Part of a small language model's weights.
Size: 13 layers, width 192, 3 heads of 64, MLP 384 SwiGLU, 6.97M parameters.
Architecture: normalized queries and keys, capped logits.
Training: a variant of Adam for these matrices, 6904 steps.
MLP neurons of a small language model. Each row is named by its layer, matrix (down: output weights) and neuron, and shows model dimensions 0-191. Each number is 500 + 50 x the weight over its row's rms, rounded and kept within 0 to 999. Numbers have three digits each. A neuron's up and down rows have the sign that makes its largest values positive.
A block is one neuron, or neurons of one layer that tend to fire together. After each block is what it responds to, as a language model described it from the Wikipedia text at the highest values.

L3.down1:534443512475561437495570457494499565673632446491433524454517505544548423555506524507466527403577432506392563556496470446543604516487405471595459532442454493554482483517450477550428563428536509451562527509505515430423611587442484438462525534504507493492478484459477495464501449428547568544519584489502455473527519405552454473511558521480492512461487555559537547491499497461555432620574466461484517537499390524533493489519510452483501414473449534530597460514396491486464524502456485573514521600452454562579487522545531467461474436493451459456492521448549493575447483521491452410
L3.down98:486486525514572441480460413613484536468536535518594469505521466457622448463526541522545506414457513518462457497481506416491502485533390533510483508383510465494478481445439437507496506489532521462523610489547571580524413553505443522490520496531400493503450523408532519485487483523444469495464461544505458573491422471514504496399508547415518435502490555568546537548549582401422493582581588469579532398459581568573523472468502458496472510523430490525493540583506517489573430568496498527512405472591510525534489513554483441392575480449451517516469449649485459484545430539426462512
L3.down241:477472518449531510528484530534512467483520544424550588489429561549557534590496504496498492527424462449440565541528510517420467471529597472542471568534579586573478540559566548615523484446434581383524568569507358539529477544537494425436440495553472581541479486412468486419618534467576480449491566476472483456478525521494456553577457499447575526471421450479526558434620473503480491497472513538462550492499564472421501544431518516514602562470564485521424453470452541536486558579475450506451561441521580567512530504520545573545543437479521512488451527499574461431512431527578516521
L3.down244:545433576497487445496541515470490529443515476495625514503543424618488508575553481474522491617574496565549406497538450557448477537511490484455471570462465557546488517522462534496553597446477572399554469501520491488469595441576501445515447543483559548425480446437491573387423461456507536504459454490503536597538452524466456553431378471610520467495520519420475477407478414568512533566467478456462539471507453558451457525568564514436459491480474580584549493476441538453519458534445505589522514515397563490468534463491511504507501587587559422483409544488549503530500555486559493460
Description: Mid-word continuation fragments. Second or later subword pieces inside a word split after its first fragment, especially in section headings and names, such as Bi-ography, E-ty-mology, st-y-les.

L9.down115:563412556524490507470517569408585507451570289531531474570548568436416559486553515545492445514498515467531545495433472510460445493518475505499530452523504593390508560481521493469434484507508577504462451562571422478524454531480532445425437474496534417515518486585501520389546588423490540488591517488520476474562482626511488462556423454496473542448506528488486521516550554544543468562492471446503465476431508519436558424503473388596507513526508420482559449441525583530571523518498426441568531441472528444549513497571534525505508503570453547540456548448564469494434456535413481508
Description: Proper-name final pieces. Final word-piece that completes a multi-token proper name (surname, place, team), such as Williams, Chatham, Bellingham, Milwaukee, Márquez.

L7.down30:498500508533464418453521562421363454501516392515486562545426587588485498571541492418476443462577508543491474492553449611554548474549504514490493553496446637492514557524488570536530553455466481500488429571541514485430459455471547556410502421508560559524540586541486423569528502448478476528489405562502472527545489545449504448534419469503538454482549494462472543513469590477576449588490594468533478521430568528493549416425505572425552546398479477469546548469558518526528530488505468559563502487575526509478621500495505453538525516521570422459508496425521537479525453498403425424
L7.down117:577586579463539538430485536565442506588492555546624540514506427511512489490458504497545579573373451550529512449489558474484553474523428455527506511481469455530545447449444525495491500452515526475367520516477541569495457451575502503520511411474521455517565392494529560556480492438412499508540508542501515463526518435619440592513664499502555479562515566540554548493464521471492584471507466588525556554476459493568430510521555527607492491543503542451511546484606458448445557546502442525464560496490498498438407452629508515395486489483419538475498501526538475521599503538523542533
L7.down173:575571497473451498554489447506517508567488428548381519520589434499478529503398499541490496474473519533461474470468439480537436459476448513449445539519568554604476407521533579506523463513594542537470536577461542547499533526517427582420503472499400464583453586509423456506567586465468371515544535475502470455412429509504558435570449509457503423468526477489520514475457475558453559542513502467493423455475642518425488502436513509518504479486441434510608567469487552453524486533542490556529447467581491546612489536540515569476602382582458542473465416553503466514475448490488452513
L7.down205:464517553476542469612612408453465583503456426483506479486488563513466591537544484407482479515382503520422482551471463516422488362498477448527480464535527497510526501520614507473441505455454436508546590508479539518509503483470418501496436503560590546512514494568559411471470581516453409532483347543545530493501526498461521526472568497548492504511480543534510550579528532498639472539466545600571523540476570602434504451608519593519513424496502576526488433394534500546530516484491503451403535500528482465547498425510450477517494401565510537522544495539470554545491550445450491494
Description: Final piece of proper names. Word-piece tokens that finish a split proper noun, mostly surnames and place names, as in Sim-s, Tim-ur, Mann-ers, Marienbor-g.

L3.down66:477498526485626497463508580501550505452477392530574487404509573609553444516482550488455492379524521469465552515499543592509474556528455543564438443420486510506558416460491421482564414583485548555489517502508456516483461539554486505508519345517412543531539596458463564507529464575606508473505488552457405528520521524488470465543534485517428523494468542527445439469574507470485547470490395419514573534529506508445461492555496524493525531582400440525501580526434530508550537483522451463479515441559527461580418509573468545437455511572561583488561535493553490516591463582524573462
L3.down90:497419433540408437474588541468520529470474460430420412464487471507529456438515502570404395469534482479440524502464533492540494503489439613497568537509503496480488519503442531395533620505523525412507537446482538487373500529520505531510568515476409509502549532460525551477485476535559518478452568528484537453383588534426592505522476526454359504437518519495471429538501511502471535511521408455534503534526497546491453428412446475490517576489511503470588573563473550615460559541454454477557483556550452455511356545547574510522451461594460541517447473510505436541585531554526481552
L3.down268:485446509400490446506513497550449508397518550534453448594495469580517497415453483481437446398428467433405530491460560510461426466477428562480364434464559552547525544481479457531483446477526461452370466456487614481503487553520629479477448492502512487522607559541418587514512505513343534450524597439436518557516457489556479487414476533541504595577476575509518499511505499490416466472508498493526450478544491450513491487448501437495537417498452481509597517517534554461522457427465500519468463435397518538546548512525449491485503494578532577482429563476533479578542483511476463436
L3.down361:497425549399468394480576565533580514541397414560498474405520530615607488514578568562569472433432532488531519458526510493485450478528500552579424480566579529493485534508455470617537485499502506470535466553488418454487370529540436533464515496515571531550436428480481514517487474451496508565440447558509487474439515506521513469621459496400455525462496455583480453497548516492428529548495450504545500435546523483589489407453535409594432510441480515526446525553506509527395499479512525447457494569480451558529386539515491437422488473530528533547545461551509497462539450577443441524
Description: Word-final subword pieces. Closing word-piece fragments of split proper names in tables, rosters and results lists, such as Stuttg-art, Dunferm-line, Hollings-worth.

L7.down3:502528461556578406484492553548491543482480546599485534428544515452510539521492521503532588598464623535510478565498531431472476534446445443546569564531491460556484471533586507562493418563443565521433473479427467447551493465484474497450445563527408518434545520531549573493475577542482474500455487362472493556419550563422549471460519530519536583492365522589501483465487506503367425611491473545539553526513439547514580466535444506478472426513504501635478481506523504632460473480448484484468543456580478496536493495428521465502528538471486504567397492533505565508488452430433472492
L7.down250:468515473541465571632457516491541495464484567564470493497543484516413456465449508517513577665504515544549512563523552461537511487464517506381462501557547504545470434523542492474545444509479575475491504493417609469486496510445445452530595563430444482460473496513517490389444483487536553552508574558569438480487513479511449412513553467606501438446477582512586500539561536548547535470541428525555547488542498524469456563544455478529443477392457487455402493564534481529484531508525454496487443560530498570511442656567499539537495510568468576403447449523550551569566565569452572472
L7.down332:466526566449415453546536481505549462446528588462524491529509499489497493371457529584466507523536446463459493512427574502501427494541449481489468491542574520472545492487514455520503652566518504566529637355504512566507544517409449504472536532564511491532604473413494507453453414435561447534515526509448494454401514523420531511486555499511480527548465498457552575528544478506593483442498503564408528468477462584497418455542470568511486586420541531426576482501490507456541477499525461491397454528527421492521520462471415498511515427482459556469508337543589460452507577461518441514
L7.down364:439526531514469405510484559423631445509567476594431568447441477431473516466482491582514480482515524404555510450476393487485557451426529405414579455536569523462520550455445532448465534512517516557490540559576549484529507492482480519397507495479468452433500491561470429535525421489573493449557512560484476425470562421447514440469484513504541482619454466519457436458481459430504438513566578484497421421521519593575427465510496518488490452508585419520496434468426515503534473569548449482493491461422449447589526532424426524455583450555570443433545471503486471485572570517483518573
Description: Mid-word h and breaks. Word-internal pieces, often h starting a name's second part (Wolver-h-ampton, Wilts-h-ire, Eber-h-ard), plus sentence-final periods, line breaks and heading ==.

L9.down262:448491507465459522568547543411499489533526547484441522411525544579431511470498526439525475537567460541479489465482547487489503572503496572584448478565464555424478454441518559547427467481522548480427460549516404517433475519426557385460473486492482455487537549472460466435551558406538500596512486473557562486479472544559504547603449526490489556460497574479400413522467527426613416549550501553491582514506350431459449418543461469491468463475515512485486462502455531530469565503540483414447551579486554474434492420450489461525537591503429521490549506495584444483375555521593427528
Description: Word-initial letter fragments. First piece of a word split into subword tokens, usually a lone letter like l, n or G: l|ucky, n|ational, pl|urality.

L3.down141:498410504530558541417575557586523462455486396424574445481495519509466540512546521444463522402533465384454556593511535576613511484394506511539522486569402404471514465496525395476539489439613497573435559535529403473460471509516517558511521489540430434628530483483497534525562440491423596487446540449467541520419442474455489489433537455479469437492486408498469425451547494500641518423454489511502479553475435601519518513520512520511453504502496481466522515524514528515556503465447440560437516516479499428507428465568551519520459465466504510490424537447545483444465583575526538537
L3.down232:512519539532532550556468540440453513611480366520529524544442526407529529483462511526516487515503434488444410521363471456504608494548404477476558455526458467534498475525505481477593554564506586468498487568540568519531571547493505438529524497428530438424521544487578461493589571448479528515409461460490504524450507427434495378431458531549553570571457547591509496477475515513432497514505470566517513521539530526453548544484484519490502406463531586533452516417450484422466406564550439575467592514481593459483437539475577439481584485473463516351501548534513541507485522571547511518
L3.down337:501463458477566557540482594451465515527478493515535463423530500460563478480492518504592505487392464492504533454543409516538479442492467461496494563513503468521606610439479499533444521548443495479461452579470576456488497554375515576452435422500477670550424489591541458500529450651515480569486511472422563499505477498395622527568502541515510527459453485573546491517461504490574443489513466528495524482515448494549567451550493576461511477514535465598581428530567555563525532413436483603534544502409496551505464529477530524495429437449434497493514507522465563613524519465464464512
L3.down348:480470431407499618451439577474446528487344534472553426508470511457498528467537421531514473639498457504594561487444405431493548563495583558489508425476525405496586499511561513521516496480554499551531493473491582510443517500495473471502481438488478383578451461532485475571538526592477517429505528563478572596481522545475516484478411442504478543522474441486561474488417569612555437517551475482447483451562543498499515462466523440624525525540461514435504493455516507502440569519543462462490459595531594414503468443415512491561406572527472482499512544420518441495461534461468472526
Description: Line-start markup tokens. Section heading markers (==, ===) and opening quotes or table pipes at the start of a new line, e.g. ==Career==, "Vortex" is a.

L3.down111:448464521553478539479444488541520527511495177546555445446461437468536426591473472542509432486488592490566495538500504482481508528479521487446461391551410551417487531558461468468557489458520541593434538492524543485463476431484566451501517570437492496489439443385581608474547511487502509532534456462567555559489506477466588477464571486547497432497565451520563535384513468508485482494439534520505467538468491528522487478463621482565572548521457468557446496519471529446468485546447513476447463491453459489514458568513501462487540505506583479500546499438503513445533503501450484533
L3.down132:528433494383524604450411462497464517508452362483514624460404416513517538531510554591525465470409537529539494419539515516505529531520578473492447471439467454451377462476455491544493531467535506437578470401520513508478545521471610500550496521455431522459512508488605545505394485634472515468469469576486542433456554555518520477529548550467523463557450519549511450442475485644488388493448486486497531520486507404502444483481535446536596495599514517547531577497451458510460510575486512562445478542523475482489501552535535480483457486464400508521553450464408534430510453537466458511
L3.down182:511400562528504463486508554489423426551484384616503408542487545508546490600418462577442507406490521467431528524470530490464507547480505427442522469571557472547404544478548530500506454452536495370427460565495581460459496512459501509538576476426493469506531453434511496485372566584506545509454504510522515604459419548509478502504458518578502504477495484575482489559509462535512419536537453510508411486513402431484441477498486519438455536564435491508530529535436475452476522427481432499451531483459492508611476515429498440485420373503523483444499557502412603402589567520487497494
L3.down209:560509568528455627522499511452483539515516333573502512446473417506524534473462529531484519487467546536552529439500480395470573470578476359444451442503476565461502499566472531479513511416457542411540451527490527452462433397471507462569470458414548558448469489400548580487542535483488472459500507546509596514491477561404537492495459468489533443485464482496515530389470429583487457631523550571454472421486500505499452551527590494504478530588487391428460485453535456443552492506493538510513403499427531381518406517420474473471506585531481500478493479479504570447555492478486532500
Description: Sentence-ending periods. Full stops ending declarative sentences in Wikipedia prose, as in "in the family Anacardiaceae." or "for the lumber industry."; occasionally table-cell pipes.

L7.down17:505400526487478503576496463511471476491492364459519529525526388516529485555479519567531511520479469571432494474486504509505512513424455403537559450410485530495533560510411508516587565544488522517496548490492486489508444474595519508556555439462535581494506496426540598554409481435347463556540447562582570496470479524441461546482507508455548449490549443573534447515496442394531547480558464511537623444497486503520454445545470577530542531565557561552503542571453429422484471514540513491406568480389522473546463537640510441477483574383501484504488418499438522481556551472469505509
L7.down112:440574553562468445554500509511453518458512540503545417558517487525447508520544531489429424474575494508491541538494556476514495603423523469538377568555562479555532529545466525420455548538477464447479528482506479606501572422441481488447536506519479519531451525526478468452572500637502505496551515542591627488525511550542509488502494525623497559571476545464552510587566422540596490518585448538493519455422533587646514430545439523462469507497417562515532469532497576502548501476564591551556463538477503501542563439622449568546526597513424468500570521516463494526429550517520520493
L7.down183:372386481452505521474498498441501514425447352404507537475435469513542555477418491597478540421461496482570556475493535535489500530516455487439477492496619532464448543580533566451512491496493511487476494505456499539494508531540522494604556413489476525481446519469420492494525569533460411529478467541390523504426521527484462547522368621457465471464569536380475525477593530433532463521438418610500487496439563510475569476523449512511426524418494475473527438532434485462561534563495532530528475490514520558478538544626513535443485468446462464447465416469442403551552482546467485467
L7.down323:535385509575450509479467578503479464508423493486568442504532443499508508484495508492490456531507554445532518465641484492460508500517600467530439524572599457501528446554494501443531456501437470471466523493439473516495516503506459473539488547451470476378496520505484471551505417590515500431475549453541537534545409492528481525585482571469496487484593508493532478587538580501416545502478545417536451470383522443532490425509537515567447414495570386496518432467509492584575451499484476525458590551442525630511500481468542501494593505421477551495439539331514494515396502522619413492
Description: Mid-word vowel fragments. Word-internal pieces, often vowel-led like ar, oy, ic, that follow a short opening piece and continue a word or name, e.g. Guj-ar-ati, comp-ar-ison, env-oy-s.

L9.down67:569602474431491511548486490513585476535501564508394501536512496436589511477494528544547478617434520619514507489542556471568524487575572412451548551457650492491551425629503556540427536533468491488502591503505544544492476499415543457431479439472486554482519524593448547530481591455485506529525499513545491525511482519484485544566493420485467462452483507543420538548435557500504535476518557457465575497392533551580528516404506643558597497462506480481536519541531510507499496430552451452565477440509546489415539594497577481519533452557575533490528484482552532468624490459526514543
Description: Quote marks and clause commas. Opening or closing quotation marks around quoted speech, titles or phrases, plus clause-ending commas and some adverbs such as only and immediately.

L3.down28:365524483503520502492493484465532505477501445389540532601569523505581547489541548535533499528529479493371459532482492530457465492420508481492563488485505533496486563435521489451458501491492532519572523607459439577615471515392500549476425496475530499455433415530466549539553539393521573492491492448449589400546577533529541462467512501414429565428438563508504488482479415443532527487473583533543393534601479529589422567480505458491459554477490573524524504493442463567456510530490462408485489434517515493553516388513564531481620479534526482492496507416528501520456445483498433366
L3.down247:507567436530476456525364449511583478547533590399447548442447562470517472492451462424554654516501362537530496520588545471489526468496553419427511558492541539509490534518497479580456490502517461503477491533445551524486509514472487505462541461481587554540532496457508514476589539408510508493553623490494485478533463510478495496515485409550646511550522550482406454469475460531475413484490506505508498452421494546461518486584430477430446427490489582460509412495510537512482450527518523588427492445607561474496461550510417485494559457492504581572479600643534490500492440541441478476
L3.down263:413518504557504525437385480538484532554410550574477480511424474460472467445533476415526590577512372519496604502440500502445608489520545525548534435498545474512505470431470558590515568440542477559445506613478494550465462563449536472533543456493492505508515578462538503524599569527350426495458455410540445471492555441471507497508601516488433442532526511502481570406464539551576516480527379560474538436442520560523537492483473501525561541515497444497529447459469420512444475646542439510459472531482528551568581503514481473553476467453470518513525553546557503503449494539462596479
L3.down344:488547479410566527466502509522585440484478489412577497492459509518512485456585555529586494459483457413475441545434457574464534411481480551457498556491505464460511456493475377496536457541589569511551535561499418504531400590463505504475502546507477492440501458577475538406535477567601433593500523458465551527484544522484451504389540536488540441438493540586524409492565579507424500494527508507580576471459485576523451553520511488450490479472482452541432597455380433471424514521500551477540462436471556526555525467563560446504540379601487543518529492502493478386432452557513535438
Description: Word continuations and month names. Second piece of a word split after its capital initial letter at a heading, cell or sentence start (S-ub, F-ac, B-ack), plus month names in dates.

L3.down13:530455533467528484516486459473507492513478105537507489545479449530510543592483548454481449477533421520537549418507526502493523517517525461500535466449453480533490498419570569427505491540524488448493539603507452491496496414518532468487474485465472587507533521463514430539543572520508446506550512497563462428468510504488507543443414439545428553432481485494531443560479523426498443521427458541507540483555514502457518509537465453449522484483513571481543521480417554512553589513459545490489476561534494531555534450502561494510481464456514544432592513554473525469535528433563465478
L3.down140:498568450566540435436483444483483545533521520501477518545418502428503500483553522496503459573475472583490517511390471531524456479430513465502404443464473450427404445465473535503402536445512444426460587384542581420475566551504420463551560539426432587473453443571549597393469498633430528544486432429495540476486549529481482495480496503478557528448470478479502530501456461486522496459470518522427557475485519454537433507463494509590595502551476392531548482449386504526501509556564605424493537499456487523605505498502508506511469463448448561608536466481516551501571488456464603540
L3.down197:546536507568510462433516510391515481474424364394457507438497473494572504466415546469528416612499476520485528461389488537516519484546492479379595536486525519558458533445544563444489609436494496440481451534518572456465461475523549484444434409509559523449531622484481423619548498651451513480521490477545424545499495583528458546471416509531537539428478518513537542510519546477437480491530483544483479489505460493488480548552527467536524541594414445510548518444520565432488516453511494469506456499517584598574450477495581473537558508481514434533545495367484419492548481479466529519
L3.down331:603491520505480518584477541572455597587492511585481450536482500526480416461541516467484471642485475588510521413548465547555563433568513425437421451514425521596458502497483469522526541470520511492525548615401564501461425529503426480500514545537538487560567553594593489479579575533475457494488482492487478428547498631493525482528485556478528528549474506551517565483464538489514548622461513458401484503525527520515533514501487426506534544441500493594483401469402477464426568544502556524510562563479494537536454521569565371478432517450493511487468536538488512417477562520413463435
Description: Sentence-initial word continuations. Word pieces right after a lone capital letter that begins a sentence or heading (H-is, M-any, S-uch), plus whole sentence-opening words (Two, Her, some).

L7.down163:431600520533489475545498488450487448472535622477441501532411491505439577469520455491508539610440496465430532492589498385510450597504436461512375438485507520468516511530513543416557521534460489452525535537450554550585510466439548500478485527563516508437522485549587403531442529505602390474496454546589602483428500569514493553526543526415549485495528544478454505489451518522579498473597504559520522572504567507567452511442417448484465468524477479481384476490539493566499419483484509454537597519551518367543520506481495512466488482450494528559543395531509561486533447539437397449
L7.down259:449377493352521417542412489512519442469494413478562441524556543517576540508481455509526463484504419521488445456501479514456598556403465491446535473492498471454461509519480478497551566561535500463561510603430509465525465536466447467554420522536476482448483530538477557476520558508460528583504476410529557416519543392508487507438512430444478486388452556588440510512501553440470500521507404497502470415567455565407611495519407513517483554521515483511503478493503540516531584537452560522558476476430460444500447385513505547415504463507464488554635477476523454531517422469552375505
L7.down265:576476429505475488512595460517438509514473612424487565458463492499552518542496481475544444462465471512490463516507506550454506415523539529516534481535374519431529486462463594517506550550492482462578427482400333502482423574534444438519556561470500559497493566458477484612383521518531362514544461499412506520508520542438522531532493500486549440479427471488426515479585563601476448527535467522462445445527574506567635513449449446458487517560473586505492474477566544511475464426461460495527538407519533434523515556487492540617459439448530500488487569569567478458437564492526525522
L7.down371:496434408500544601470458551450520564560487526528519463552507480506378529463467552537500486572555479492419502554536396578511546579596526509492545519459540514507522566489514653573520416442483469445479477496530559549482607520477395553459526494407500523418430539477530433493536536596519534506531550501489451539499465545511519516509531545520484582535513517499417436461587534432541552533628466498463468428416473503452450504461468501528509501542554538467505492414500486367498600481495552455426509400569453551554530374544549473533462510461528496512546431398529512493512536529535518521
Description: Time words in dates. Month names and time nouns after "On" or "In" at the start of a date or duration phrase, such as On April 25, In January 2016, next four years.

L3.down57:486545552508565503479404533495400545525484495497418414448481427586480501526556467400502452480523341454497512456487477505472500560496556384449520503520474569557485468484551457420497506580516429440480562477480470574451500444456410483458482469426473512492455492477503494506563585559543493520487521494494477450449541508517469523459515476544537439442483502497478547388552495548579446536436456442547577384473525527489687518432471475502593431526501460520607457436473482382486448456432451531424484483491551554474526495464512521560562389507569490477509556529497494556579515506488440561
L3.down75:470532519470494499506463591518490568495460443457456534555511529478450545429498568551409404567534443518465534485459577490521507475631568344481493452445490584476512500546464486521448504531513512446480458427459473472484460500429560462521545510552592444495515605526472531463413533456495445443541494463522531517457567531491431535417550476539540503508527511552511515497536503490501490556392535447448461468494429566569435525519537482528459515487521512549474476508512600569497493553452534325502467540460482445436487494464556496474537470520548560598425515390553361484571522350557514545
L3.down161:460499540566512461523481550546545520543444526471502487474527450503476512501528455459555542577519436504514443546559359498405474469545590567516521509538566512558531492445496498530490542480507471545506565516444456507390479529572441495532385529460486557567577476517453556524509545513570432572453538505450453469462466405478548439461505474498480564557509548631563591454477527548530433436538458574485419519453490482579562551459459568478541518487546462499555442420526534490470574496511488476446400501404495516550456540479464575466479552471487455621498500621623553494494482558584593598
L3.down228:492530509490504483550392511540491466568519436473563436454540539530481524540505496491458491430501528554523566556529514507522527458499502596400488370422522459524606400431495550567556510498449513519490438500451475474497509506512424486534536455489528477526517597463509546487475401395511465388590427551494525555513475579477532543506430449456510508499535670494511494563499573519490578454548466537426534409431494518467588443450463506487507479576536536494542483459474499556444472412519472463562468456563555498568436484480459564510453609607568511566460541559542562400551560505473531427
Description: Word piece after initial letter. The second piece of a word split after its lone first letter, often a capital B, b, C or S opening a name, title or quote, as in B-l-ood, b-oth, C-onst-ruction.

L9.down232:465481506491436421543369452536485509559457292507490441570504575525469509488436487498522443582443527460486530462478539483442533570510506463480502490533512412569477535462514517477464418444481532509432495577549525532481487501475433564610480542469503551536501564478490449490549533522489471487513502389431447571542559446550430525479555584546521472463528519495594512501532450493434614602430507544550526474573459484510498528481485556554495534555510525529441520508574497500451496452580531426413475513547512605552503511531627512515533490523534599428513577477520449496431463515480393616
Description: Sentence-opening words. First word or word piece of a new sentence or paragraph in encyclopedic prose, such as He, His, No, Two, Current, also the possessive 's.

L9.down239:532521502473421474584615583606477452520580476458488467388554483427547567486427542515526455574420509487483546507418526551471490536492543492502481451450501506456460443684514546531540538433565401581577460495484554484493466592470483479557406472505524510512397489560555502479504489552508494511488479504474551584479545450527462465551423404571505479509501592506512530525545477461469506537507515567469451608502366518606477488526545471364496538531517455541499525455480484511508490447507469502511509523540559412461506594526514543440597513455540521511516466496489453461546433504466533378
Description: Month names in dates. Month names inside full dates, especially after "On" or a day number, as in On May 29, 31 January 1777; weaker on year digits and table headers.

L7.down83:495503561575492536508528472496533490562503605495499449474521440547555524538410511488490446692510508540587524470531585402515487514475543393533558564434477504507512496513466500451429494521537407500459487428556529541498548552493472504566518482536532536484462468486510481501462534507422522547486593584439569511465471510482568413531438471514411513667474529541540470521555424466519548540538474383554507584571454463557514440504375523500479530475474453546529575463414423541502572470431541516486500536428513507541470483463583521445559464544453598511500479469475421441535451495529440592
L7.down156:500465561572471560501529545419503521489534559467490541391452431494498479510594440603481420498458522531416514504414550468558503410550427591426505425512490479502584570443473404534498499437498503522572540555464447461497553548471448543471513457516582460496483521573568447549452503515525492537468452488581494497494493427407452507565578502611474547483520532535485468533400536528461474458553553558513547420441489564533430514516455506499597485460475487437543476526552434435510524587457466563557481530497501459460512564631451454465493616517420500465489423475555472410418445422451470451
L7.down244:508457584590482523388554553568527462494515607460550510457464465478530436494525469487412547502474484439423474555507414552417427414417545471449499479536594498444524505604530463439559536545575470553553451441425431542543525515457569548460467516476547547473513555531429500553418599421477519510500465528508477480465508566450468650593479510478475449451453417565511513570476597580487454525511469592438580460424547536436442553510502520510494529456515443564501471469505548525505510528513509446522465523438422476635459437483486488490529573458517540517430548522551519495555516537417474508
L7.down278:485495494627537482519517538381528553430515532563441495497464530491556510512465526545512482479550509451459547632488518438481506437534541456532411432506464508413449468514483524454502499580491500499397520511447463504556476587468604555473544484524495502454428580593419476467448475433567551503518386476508475491486507536535598426425517474494419502386544469521510431384384481443457461486473526557527552532473542522493516526482458537541424509371498467538512431452478464533513537555430461548561512585424530491485532429570470450457512411593518498468554427448504382508520473534495439485
Description: Mid-word fragment pieces. Short subword pieces (often vowel+consonant like or, ac, ur) in the middle of a word split into fragments, e.g. the-or-etical, b-or-ough, B-os-nia.